Weights of a small GPT-style language model, trained from scratch on English Wikipedia.
Size: 11 layers, width 448, 7 heads of 64, vocabulary 13513, 32.6M parameters.
Training: a variant of Muon for these matrices, 732M tokens.
MLP neurons of a small language model. Each row is named by its layer, matrix (down: output weights) and neuron, and shows model dimensions 16-143. Each number is 500 + 40 x the weight over its row's rms, rounded and kept within 0 to 999. Numbers have three digits each.
A block is one neuron, or neurons of one layer that tend to fire together. After each block is what it responds to, as a language model described it from the Wikipedia text at the highest values.

L8.down104:478516471548428484473463499494468508493464571506486515502510507514506448496549436493530518486481484470498480471513429502516514486530498469515524531488424530486452480561552533512593461465483576500468477511469523525469426516516482457508517541466527458474515576485515449456478539580538435519502531465471428526515477473485539475519447556539465459526544520460615491442497517470522506463522
L8.down220:517484479455457557487491531464558518541526546506506558480567454484546547543526465460518505529483555417505454508462498509553457583548479563462485514553528529502483436499522495508522495430461497510508570588520516472519454520478478496448506485497483459458496519530477473486442546528460475540536510532507502541528418481523497491509465557478554513420477523490538492531538478444497537463509
L8.down774:459573483448550533540515501568487424473477484498413517500489476544441529538511550522516532459500419517526381477469474484487485540486444391465504572536536496398512483429478478502458566473524484480524489472485444510451535467510522480536568510473528582502535495536522491467514442504472475528501474500537531607468524532552452509514472492471437458477533550531464518513468484472488514535450
L8.down799:436461459484480470500376451534469540473497455428558524532479529472457482464479570458572566567454517545506444458506508476424505547557568487460533536438523506504552489521483456568470491459534418552537465527525490543508460535457549526451507562498490505460479577512502490520522530525590537530475548562485502491492508497469485420464499526565474484463438526522597493502482483508518558492507
L8.down1089:486599564495487502475447526455462455455479509466524568488505545493544560497452481482550489470489469505488426491497489496452462526518470524473520462464421529501519504507508528501518507488519505537464425504538454487542544468542479485464441450516438561490463481502493466468449486532492476541484502509500489486534457551486559447495495524555482455515516561511475539458546506505484489485533
L8.down1162:483487480469468530507544500551565503512552449455547406473554554495437508547460413482555548417476458428554494557473512502526456515554542485559488526553500496449453550483508523515517492480531547475533586538515474497548501456493426473590487527474549573530544492457464494484492529522496492540455530455492521482583455503482510509597525499440414518501449411526409544516549470483446488416529
L8.down1568:479460472527450475519506449528491465471482548479503526482483553462498587471438505493518515533440464514428429506543545501470510511487482526532472498459500467501491504462534489477407532431477478484520514508535518473464543502531499523489468541449530460536489563460505488481493418559365553568495461490503463519526542542545497509457550544412444541509415506484486504549599511491493445471490
L8.down1767:545496534555554532488508479486485419516530552526510519456446489501525459444495535540504450450542433520533508489484466530580573477440539519532545487511488520522424469559448487574548518545506520511499494491499538452505490576471457519519511495483464483485507502473494534579497591516533528482497393480402386492545565475523527474501501526479411503519573467510528558530460456524538504486500
Description: Job or position title words, often ending a word split into pieces, right before "of" or "for" in biographies: member, Vice, Coordinator, Secretary.

L4.down197:477565439420450544506583509536465518508498513582482512513526478488514508480575576532522446514466530566482513506496451513531451503476500505426478476457515456451469426508464455530516497547492496523572500519498511403496525494493507425489523552525520483531461468475458510461475541427518474474489487516433519492572483484534552585476528506420484538437460543439490483493480500542508470515429
L4.down323:444439495426460540484612535513495552501466483481449454490480541519554449463461514521600491542520538488481559543508535478489432495482512484451515517509495554534434422531501487492547498530476500459503552476495486479480484516440510443610578529506489427520493458430520595560558505492436516439523439467551509547593528444519507523478540455454482495487454529437534507429446591505518525450485
L4.down401:525600523468475499478599451485439438522497465482434489547519481466461512472539521472522504523514494434456545568446549454537490519490543488454500492533434561517528527438535485442508559578506494482469478466459503495478498529447500511538518508498434539495461472504524516505571514509492462487534495521537514512552474440506522468449521460510448493514441506519503507431521552481519561420522
L4.down602:508541558525529559526491508491517498503497481507517511555515555471508508440509503533446529480505545517455500438504454434532555521496557593389533462509461482443454476531570467529490487557419509498482498518469540538505458505491556522487547518501509488511495505439510473551505464454510511492456500458517480470491498468446496480432513558527465499456497447489510458502515532516522513514428
L4.down883:522460512418423510505511492545481558544546449512512487494503485407386535469449546505510454490496552446476481539523532549512471551549521515480421430481507459445430552486430487496464542518564526496502446515540488416442452488506560548549529451514450493496501488445490466502518489446468472497465457520531494489565500484522507412484536580477506528442450492533516496444482596520379454506519
L4.down1231:462529575539521515455412492550461505544468472459481469508484512515475463528507451493499545555547557547502503559467507482426503531491570495516479504492518440515522526481472493532522427469507517490472497528435463580535501502528524483539530449511500546494522493434486504489472474470518496591486475544557544508420489507387504438467474457470459477494482559410471445496478509434472533512422
L4.down1248:473530466545472456614466503500520455471489430472517470510503482527525477494475503507443512427471520530449494430472513505501483446596506513510533484534447515482476532568523548555508553482452519460493535467460492526460480532506490466519638476503459407527515547499471472605458506421475487509499538520525546479529487509437437510456590466582545495467484528491471456512472443418467500395507
L4.down1543:516538400475450527539531549425453494498493498480424470492490504555491423441518479533478457509496463505541442534506496537500504473452510521486484468517494500512501514486477506467629473503515519515559548438498540528410578537526532399561480494589562510484508482500513508472485537550492531505466520548489509467528505526523485493552474495495539575469506535482568463541521474480446510461608
Description: Fires on the final piece of an adjective or compound modifier just before its noun, e.g. outspoken, intense, three-year, short-lived, or.

L2.down1365:483500502492420490435584478558537540457538491547495481518520475543495523591504556507568552554448411534474433524497474554475532496516491464582497518415519536471469433454432470501444527594446444622490451544514482542448607561544518496527554503549441497387544450463491464541488612474516472466463516494554413480521525504500477490464504559463526493501503506513498558495450491508451551469484
Description: Final pieces completing nouns for people, roles or titles, such as architec-t, Serge-ant, Mr-., gunn-er, Stud-ents; weaker on other word endings and punctuation.

L8.down25:499489463432479492498474502534522504403498440541420470521513547528528489498542488498564509454533470460536596550489439454523480567470536545490469507503470546474515433521525465541464476546443465546531535520456459515463531493548559535487475530478562473523467462446503539579451434532515596550487499483474466543476487446554528499498544501451465501489530499550516521459506513496526547450482
L8.down59:481501428509503465463488556479458516545537555522498495488514580511523541578484475504486505555518610511528499505536530507461490568509483543463507505493449477438523472540545483503560534516472559441461427469396500434517439572493475534551547485427438402489561537506446490468510521475495529498560482495503503456479521510541508498543465562514544385480451453486454548534529478451477446506463
L8.down137:541569462511478466487465513468488438456431488459451499451547487507575476436467538502385527560415438526514461513488492509481539522499515487535523447502498540523476472501491477557471492500422485501488521528531517522496544548508496515485494439447484519454439545474495533479502522408464492432511445522464501540493516523453513539545523541596526495515484576494443490466432500432484545482511
L8.down329:513553507477471516496505528458527527473514496410502583466545488479403436509498505449515529542512490482501529526491502496494508514601507493567524419513465500535519467457449502521504517497453452472508517496465612519465493495480514599452553440532505459532571565526472565530413492506485552478463453601439535567580461495495420506556491489492573536561534532538499540524523501458484596410518
L8.down440:422525507507472508481517489454544463478506455523488567521496512458547518520529560511528395562411564592472499480580493470501569481451547561404566477446507465493507467510481478512540503457475506505549522529510428452509452519534596476569574502537475495553455503559556522457515498541484484490499521458456460402588533496555533492513468520433504535590512492483554488425481491464460482484520
L8.down565:513494469473479567526478547505537494544585468500450481384502497416571494503461522512472493557492376542478509526525503528459498477545536468463495468443512467504525442492438506499452472567479470498446485491436479490501463567512457420489518465517535485520466488462519478493500465490482550426502551499529440436481509536544525521461463533520516470567476511468507469475533464467542572416541
L8.down808:506522466465508528493589519546499511493544553486512565523500531505532499501543566487540546574535522521478492515468471434487560495516537494528467477485431548478435500382510569522577477541553552451554502463475451440559527439495552449493485513477540542479564498456522562476484527510421470416468494482544491519438527480547532502524548439469524538557537518475425447442547498501536467467507
L8.down882:470490502465492457477564442476520524438543556547482557462514523450534506525505535544434463483516483505460543550488487504516530484524502564490509529504515440460503535549448521468465481502498521566451492503353495502566437497536499583567564503502456479546436476502462489509556460441537609490520399485557567544479483549496464464525515466469460522553468492479431459451537480492503580475505
Description: Adjectives or modifier words (or their final piece) right after a determiner, just before the noun they modify, e.g. a good seat, early 1960s, three-year contract.

L8.down67:519493529492523487452555522459488442415473559541497466471480436495544492431506503492433526449505466490447576572516538402499446524472465439512534500419453513457430502507491490498492493513438468530536581517499485549468468523540567550481535469447467432507475530536568564466436543455509495501481457540459505454547506500504483549433492509492466523501533481475517450436466460494560583496533
L8.down381:520502427502417459503561473494463503541579478450533511469487590560463528538491574461483501410520587501472470473434497539516528563511492513480500490572476511393469490510563498457469503440488457461577504448521509526516510484514482527494513506485503550472462563489509528501507541471559501560571511429529429487482474463519466395513431591503519568515509541545386472519490544536528546511503
L8.down708:474588529473495488527501517548482470487534540474532478444480536572550508506611504512579520555507483466541521440517556520505516516560510473500530478475503464551487550488425477458491554543487478515529370482569529471556420462555398501531510469567528542441502511526511545524550462577532528470551531482474507515503423527420507525430485457453506533523453536538489541506474520509488438498543
L8.down1048:493568506509473481492439496484465547453565409474470483593511569503534546453440556436565449563541477453472546449479539453498548476430561544536437481446534544547491473535448443446473532460475412540535519499506515466512495542447497504440507493592540478475482576471496499453444460524573505505512457495518521527529504505492503433534503482453514453416570520517531494510506471508472488451500
L8.down1344:528456523573456495535423546420532512439470464505560553473485459457476528517470524443495450453577534474455538493526518461524455509526538529531496524515421454553495495537513505497464504565530508507553435503473519464496482562600475447536401547478511522520499481506501546521531488588451519416441515499516539483518488516571484509500452585516512524530485499573528441474501503595446438426548
L8.down1392:504525487503516472602455477530532538509516544511543438474458487522456521493427491480441529500465529544495564454508502549465563545502426437521528498515448507501560509538500555487536504472508528502510541486486486384425486554542499536492584506545480506505462413510527490530600451542542539443468448529503512557521512562445533413444517562483493519565515499508529477524495562512498452534506
L8.down1415:423520435523530578525560420461481465458544477510463543461456465462546506586534523474521465431485484553470490515537524596458501474495438491504501455505506475501511454453471478466577555501477565555494518452453477453551507507529487569443538481498463537501481503441562498482559482478482431480583513536495475491539422561483442466552487457575506449521579501507462572457544551470510516508516
L8.down1785:558465553527470527444526434459471628500505471504508446614512507473456390602501487560473499519518433492462468519494511512494429503497450557517498484555487506477466519499563567586557482549474497558487549543429467448418524514520514489475421394559536494544476489512514470430484473544487570514517451460544520542511543474496571523553525519413437484480544463529499532451497528497490422475470
Description: Numbers, ordinals and quantifiers in sports biographies and stats tables, such as 42 goals, 81 RBIs, most wins, first ten games, and "made his debut".

L2.down1526:550580509500462499517578478476514519468574457460496505463461468494515472503502510517529513549577513555440503469492495439465485543476525512490497483520537446476501462468507465527539597513494504402476457519516477526478470441451535464574534477476483512472533470493494462462464542542574493502460488467500454418489476474492492435529526461406502517500539472492440462421590501525523498440455
Description: Second or later word pieces that continue a word begun by a short prefix, such as ultr-al-ight, Pre-d-ators, Tr-ale-e, plus "of" after nouns like growth of.

L4.down14:450544465512487518477538474457500501495543551547545521468504493467487494507522517469477498416523521476535505534486578464458466490556530492511517507501488496508524536462443553529535508546498588558473535428544490538505498497509460485406550574512465471515476474550502444532541558462514488437564503472506462467455527443491457565491518475460440416558455487458520514589549562490418501485550
L4.down91:472541429528496491503500515548432501552507449530501531491484457498525503572497505499497449455477453453507515549437499514525421483503473447519576500440536535476484471460583474440481457460541507587427394568492484493464479527570432529547491553450449536492458541510486494467517552439463493507532530500564513477443562489490430509544474462509517489497509490503509499571424547509408505505530
L4.down534:485531548571471508485554516472499535487520470463533557493458509486527514489533527507450404505459405465426447576447495540453458474522523503489546487445506469438479398555467526488553474491553581579468544559513434559528472552577520445538491511504455518434466478508456533493534548521489462528561527464516478480490493524480502488459533472490508481533525523562500510453505562486459526514571
L4.down987:516609500548515505523537437501523515545493489531494563536545465488465555508465464484442516505426587501516524531493484463487470436532528515544613510534557499495546478464514471511466511513558500524489413533554515528477518459582511446562504533476440517493547571530492460557581556577470401448506556492493577540534523463498549521450428432523532522574481483522431468498513566510490538478544
L4.down1253:477569565467558493476420469565453529581486480488493516473434465505499558571503480461421550475483412500436529571423468410487523497463503476530521515495543468480451533520436532522563532485556454512450490505557507572557505505541564497473516479455488472492511559545395560491472519522466460499475525479427474519551519464470456470500512482494530504526483447527518430515514533432475494476495
L4.down1284:508544526489552505444635430472542510533483482489470551542576482512418499551535543488500460473429501505534580510500433453511419466568496497514461509446478520478480458439514509454490586546488587511512486479489534521453551477500493504577464436546487478463496529512489504483467480524527539489510592522530503482536414462493433488466526575469525438554513450529480493483518514502457525491490
L4.down1327:511529471554465461488460437446511483512472488459537523489510450527546458416509518544535578545489477480487525458498520452438530459514477438541501515505532431523498539502477610429440484528544507521519506538569548536505489428556475492558515541564495520510483462526456504501561592466432463480553532467437493534480497547473504517476522479489461422486478444475535581504429556517514488561477
L4.down1470:474551504512468515465559449508606535557507498440511617562493471516488508521513536466458505403426446455426524517448439508470442447487497513512616477446521520488550451481487550482559455576519532522493496554533504526474468515602531493580549534499407483463497591530516546449591528507515479447538518464429477515487566532529480463472477437473515474537476492584507540479488550446483501474521
Description: Final piece of nouns naming a person or group by role or occupation, often an agent suffix: designer, astronomer, defendant, musicians, visitors.

L2.down193:520542492468456525499475510480518547489483438542457483469467582481517539479540599525516492544490566507476531518574446580497458487556544544572472513503484519520449579480528488462522551536486513514426497518435517537500461540449495523469553470492489496480492469561515517528518536538551475570521540488433459535539509435523425482466548468497476478519495533498612464490507418523425477449520
Description: Later digit pieces inside multi-token numbers in tables, coordinates and statistics, such as 20|1, 46.60|2|778, 15|9; also the s in decades like 1990s.

L4.down252:483488577456506510410551489465457479467525432462517566458516511579532543515490520465515518491479490526416502491545462478494426490556550447533538467466535445436570498520524526477539572551521519511519385535427508474537529559571491496477480500514582406492592439474539545523508476470547513476574481494572471475464520510484523538529458507458502449556561515447504471516494515480522491495557
L4.down438:478473474452468536502563535487555490501528537426535496552479465494490584527451520506465503463464482472428449443462459508487472497525497445590497514461519545430540496455502488534474465541480528490550496458505436510463524453474459517423543469462455527481490490531445524526492470491505516582530524411453487491477477552519538502557484445566437428567487568471568483425486437414477539519532
L4.down546:488515547576537529481534470460570448520519497520458466479504457531563523477434486551534509497523584435508442478613462504463526524529554479539464507484536507450511491477511541491483528483530465510497492461443503507573456403528506515566574456512544469504486497429544505491567471541398529494490490516525516521403466494418487501540435528529517496514472539557514482469538496440489488444453
L4.down745:465442483542432487478510446492526503539579483451506546525493535497512480518435520486515511512570384539558478460478525515471508586501484503435566506472536562531494416422509479569480512468427525445517476503526522496497491533525487540572531516496536524496533418484509449482549438562476464549472488493544497547426443500540590512542475549481554504512556501508483510428534429390492462487524
L4.down835:494471495536514539562506506512480482586520465474454600452490472515493500439554489497507457515468426484491555406482452508461538502490542508416515533548507479463485402482480452509449507544464481491509463565555510497496515431512543562500519426493477474548548472506507396426551469511505437529520432474470450527468449550471495473597441506537532489504491554522531560531518403452462511568504
L4.down1030:546521425539504467522604441589460475475464516499489501460452438518530504453495408498525510544534394469477539502501469538489505546527498408592491506483496454481467552517432513476446498475557453508485469482540502522435408446495605557498531517530551517548476557485537441461506525536412466498536543430488428545475530460525532477556494492475457476484556486535475510577480521457501508563506
L4.down1300:600516520539503449493506476527503549450487517476453550446567514576462443548530544517567464512473451460486465507469579517462449508563515551543547524463503521490509440460532420504542512543469437469431430596536565510484455511494477424507515470488484530522488533558535481534484490452570480443447564563498493572462513529563477451474459481486561497583485504437570559450501519464436487547539
L4.down1336:501532482510482527491484523589495524457519504480371527445476526487518561448473470490518416514501555543475503543544543480453428505471508491534499492481541472492546480517509512506502499525503444492561445462577547583447473494424506574532540525496453538530579544561500499509517536520513570540539513455492409517478526557563479484525568536495444538581472445532572486466562522523473551498431
Description: Line breaks that open the next list item or table row, right after infobox headings or table separator rows, plus paragraph-final periods before headings.

L2.down825:447446513511521546526486525505503465552528495453461632448476495458526494478489515523515508558509487507446503482510423484502528461528580557615479460437455488487469621458531469472521471449499509543519417480505543534431465484476479529490497593478466520500547468519451474462456548593538561519495502473549549482436474521535566527522485535459493437563581544500421500465469517417520559545439
Description: Sentence-final periods that close a paragraph right before a line break or new section heading, e.g. "...passes through the town." before ==Demographics==.

L4.down299:479535515463524543520526523501510469538454524496473505457494488526557475530543587513548449497477458514420514613518586496524475436498488444509521431563501551422516541555482406443463518475479479534463485509526540464531548510481570514435483527472506505376467486526535491580466477494502527496516515438556508497488480555547473383453533490491441495553602444528513536535489497556504476532552
L4.down357:556568486503410463519526509554518532515437464454536527473511455550513539529595546487471502441490559477472487453504521572497494537459512517451546488490514596509460532572466520485456516419525463418523460513595554545537479506456506471482530486477526527520548488498531458527534495587502477453439489534507559516536516515568565514488486518450562470573491473456556543559502482530529530473496
L4.down874:475500501476449462485467460512556503491480418503504497509498575573493403535487521572435478511522454493505531522524487562463544523503461517541516482472474543505449530525429499490539495493408531550501488489457525480560510552498489479547531518511444515460597400483512490549521493479491486458496525514529441497619426514584514520497557449529484561548549559512452490517489461530421546492496
L4.down1159:566536492518503436545557499551447482541387556515498452500498546512437501488491448571583507510527628540473462498516528493535514464459480523572469469514511535538500531515429587592479497490518487449482530469455528501487488447482513519463493506492524462519498577461510428470465444503496544484460432479553560492490626468482454508488463492558495519465457521553538521465558513470468547438474
L4.down1443:549540542546424546460420554500511532403451465508519536529463503468494527456505480513474486494524496520485521461539484542439512442436453501483484467530478519465496500501499526501480473557462517491481439529426470482519484520542488510505530517447473511496429506508489490535504423569513501463483497481506449513502477502504534435494529535473451510456496554537576454483470545481443494521399
L4.down1588:562514466485492477530493478475469521426499491467468471570510560530456470525492477438612520581523585565512459474573508526492470559556498503498478521592520462426528488472576451499516485503504558555525450512467511444570532543460513456478465465497453524472540433559500500548491441488499507487489443492488480494548488521529486498474485584521495499491485538513490491541468463531453568537407
L4.down1632:447461488486522482456457496538517518526496545415478459480519455539547522529519505449595479551512565495491538522517519475555487456464496553553491474506563519513485497486441470442509500534460547481515519485510491454413488527482501537520532448501455483511530465409472569511504562539486501508440503526528431506490438487464479582520527415531473517537470425506545517554520454511533533541472
L4.down1639:540463531498502444471465464436519438517546496428495509493482476492455469499511570515524452494472497460468513503473514500512490521596473508515488479531534573379542528497494575495512461539528449529488504466489534503548532483488546547566491535488569362444482467459499497526480474568539529468585492440562468516444510465502525491481507484590513507534497552456518545486581517503464527478538
Description: Last digit piece of a multi-digit number closing a cell in Wikipedia tables such as election vote counts or stats (37-8, 46-4, 27-7); weaker on mid-word pieces of long names and words.

L4.down309:491509509539503467474508482413456435493431428433508417551517516469454540511438500498467482527496496501510476558487507518453493466529472503461482479478466486446490453538521478477522495491483463544509540555469478559366446506481464497515485557532518464513521489485518477440540504505492501457467523499489499530444500516503377485531488498461527566572449492476488547487428536502523521573471
L4.down411:522421477504452480493504508479479438545501562499474461505569509493489569472557584486471461470475459539502485441528459537478488490460480511452549477469503515520515487526543524483452520467486509454537412526495451494500448459474464564497467512579466513496479490491527471487460507468531492561550504531491471546537476542499397450522433537549488563483536545484477494549580574494510493448544
L4.down443:590483485466545500421472562434465519533527509479489510467516547465507550536490516569521472502502584507473495462449500475543525463445493484553498501507457499491522521530517508494525458513487466520442543494560511483549520453499487485559484449535480510486480439457488595509474515554478559468458531579402561494408500399531548443515462449449515528533438483532466571511502517492476443469423
L4.down559:526489483513512459487558507514529434444510504462509478491476567512495465495489523439464479452507487466592472416536445520461561536472489605505514518565514518549480593534510538509491533515436489494458500542503469478595471429543517495501532546479501556481438449468514440535508472555509517489501554468448517550461527585508504492424482529461511522505483472443475516488515521557452443507537
L4.down1307:469587463512500446460500454477505477500468482548530494519438445541543524554567509417518467509429488568522476539529512414533439457449474489426600429490519536498516566426538511536537509460446527488527556527500539478515518433506446504457517530489425503502459507446479471518541510415430499509496561503491457549518473514481489543531521527471492421503561487562537416491552462554485528515494
L4.down1569:552514578434529461575447483484495512460547535503533519416470552565478426490468443474463476484527455478555533540544482527487451504561485441473447476521537501529461523469546498563513452526472493447563526458498522472519511510471576469576494539523501519443464500492487522474603526508495533515444531446501517441445474469427477548469522554445504453486554507513473486572517378521384513521482
L4.down1768:400545503511520453459534506512548462517467518456487421421494586517496496527552466486562500518568525512573485482561531537482490492510480512472456525491534444489581524560496488550539554503450509434582509439498447535511473537490525534527553498555508511510468497552484509537545387528466502549499463582551488521460477581486499435464510545434454595514453499537424434556505603507487563487532
L4.down1777:420499482482460504473536466425505537576489506492492537526447495471482487478571549522537518480495397502478458568522490606521463605536498467447563523518479536450556384553476489479608488501499595549547487566447463508514501499515521558436495545505484501506552421511503478502492524481544531518505548544512474451490488534531514565496459531489556455522528511413537450397502472495481472564542
Description: Tokens mid-phrase in record or statistic claims, such as first winning, highest-grossing, most wins by a, plus slash separators in career stat tables.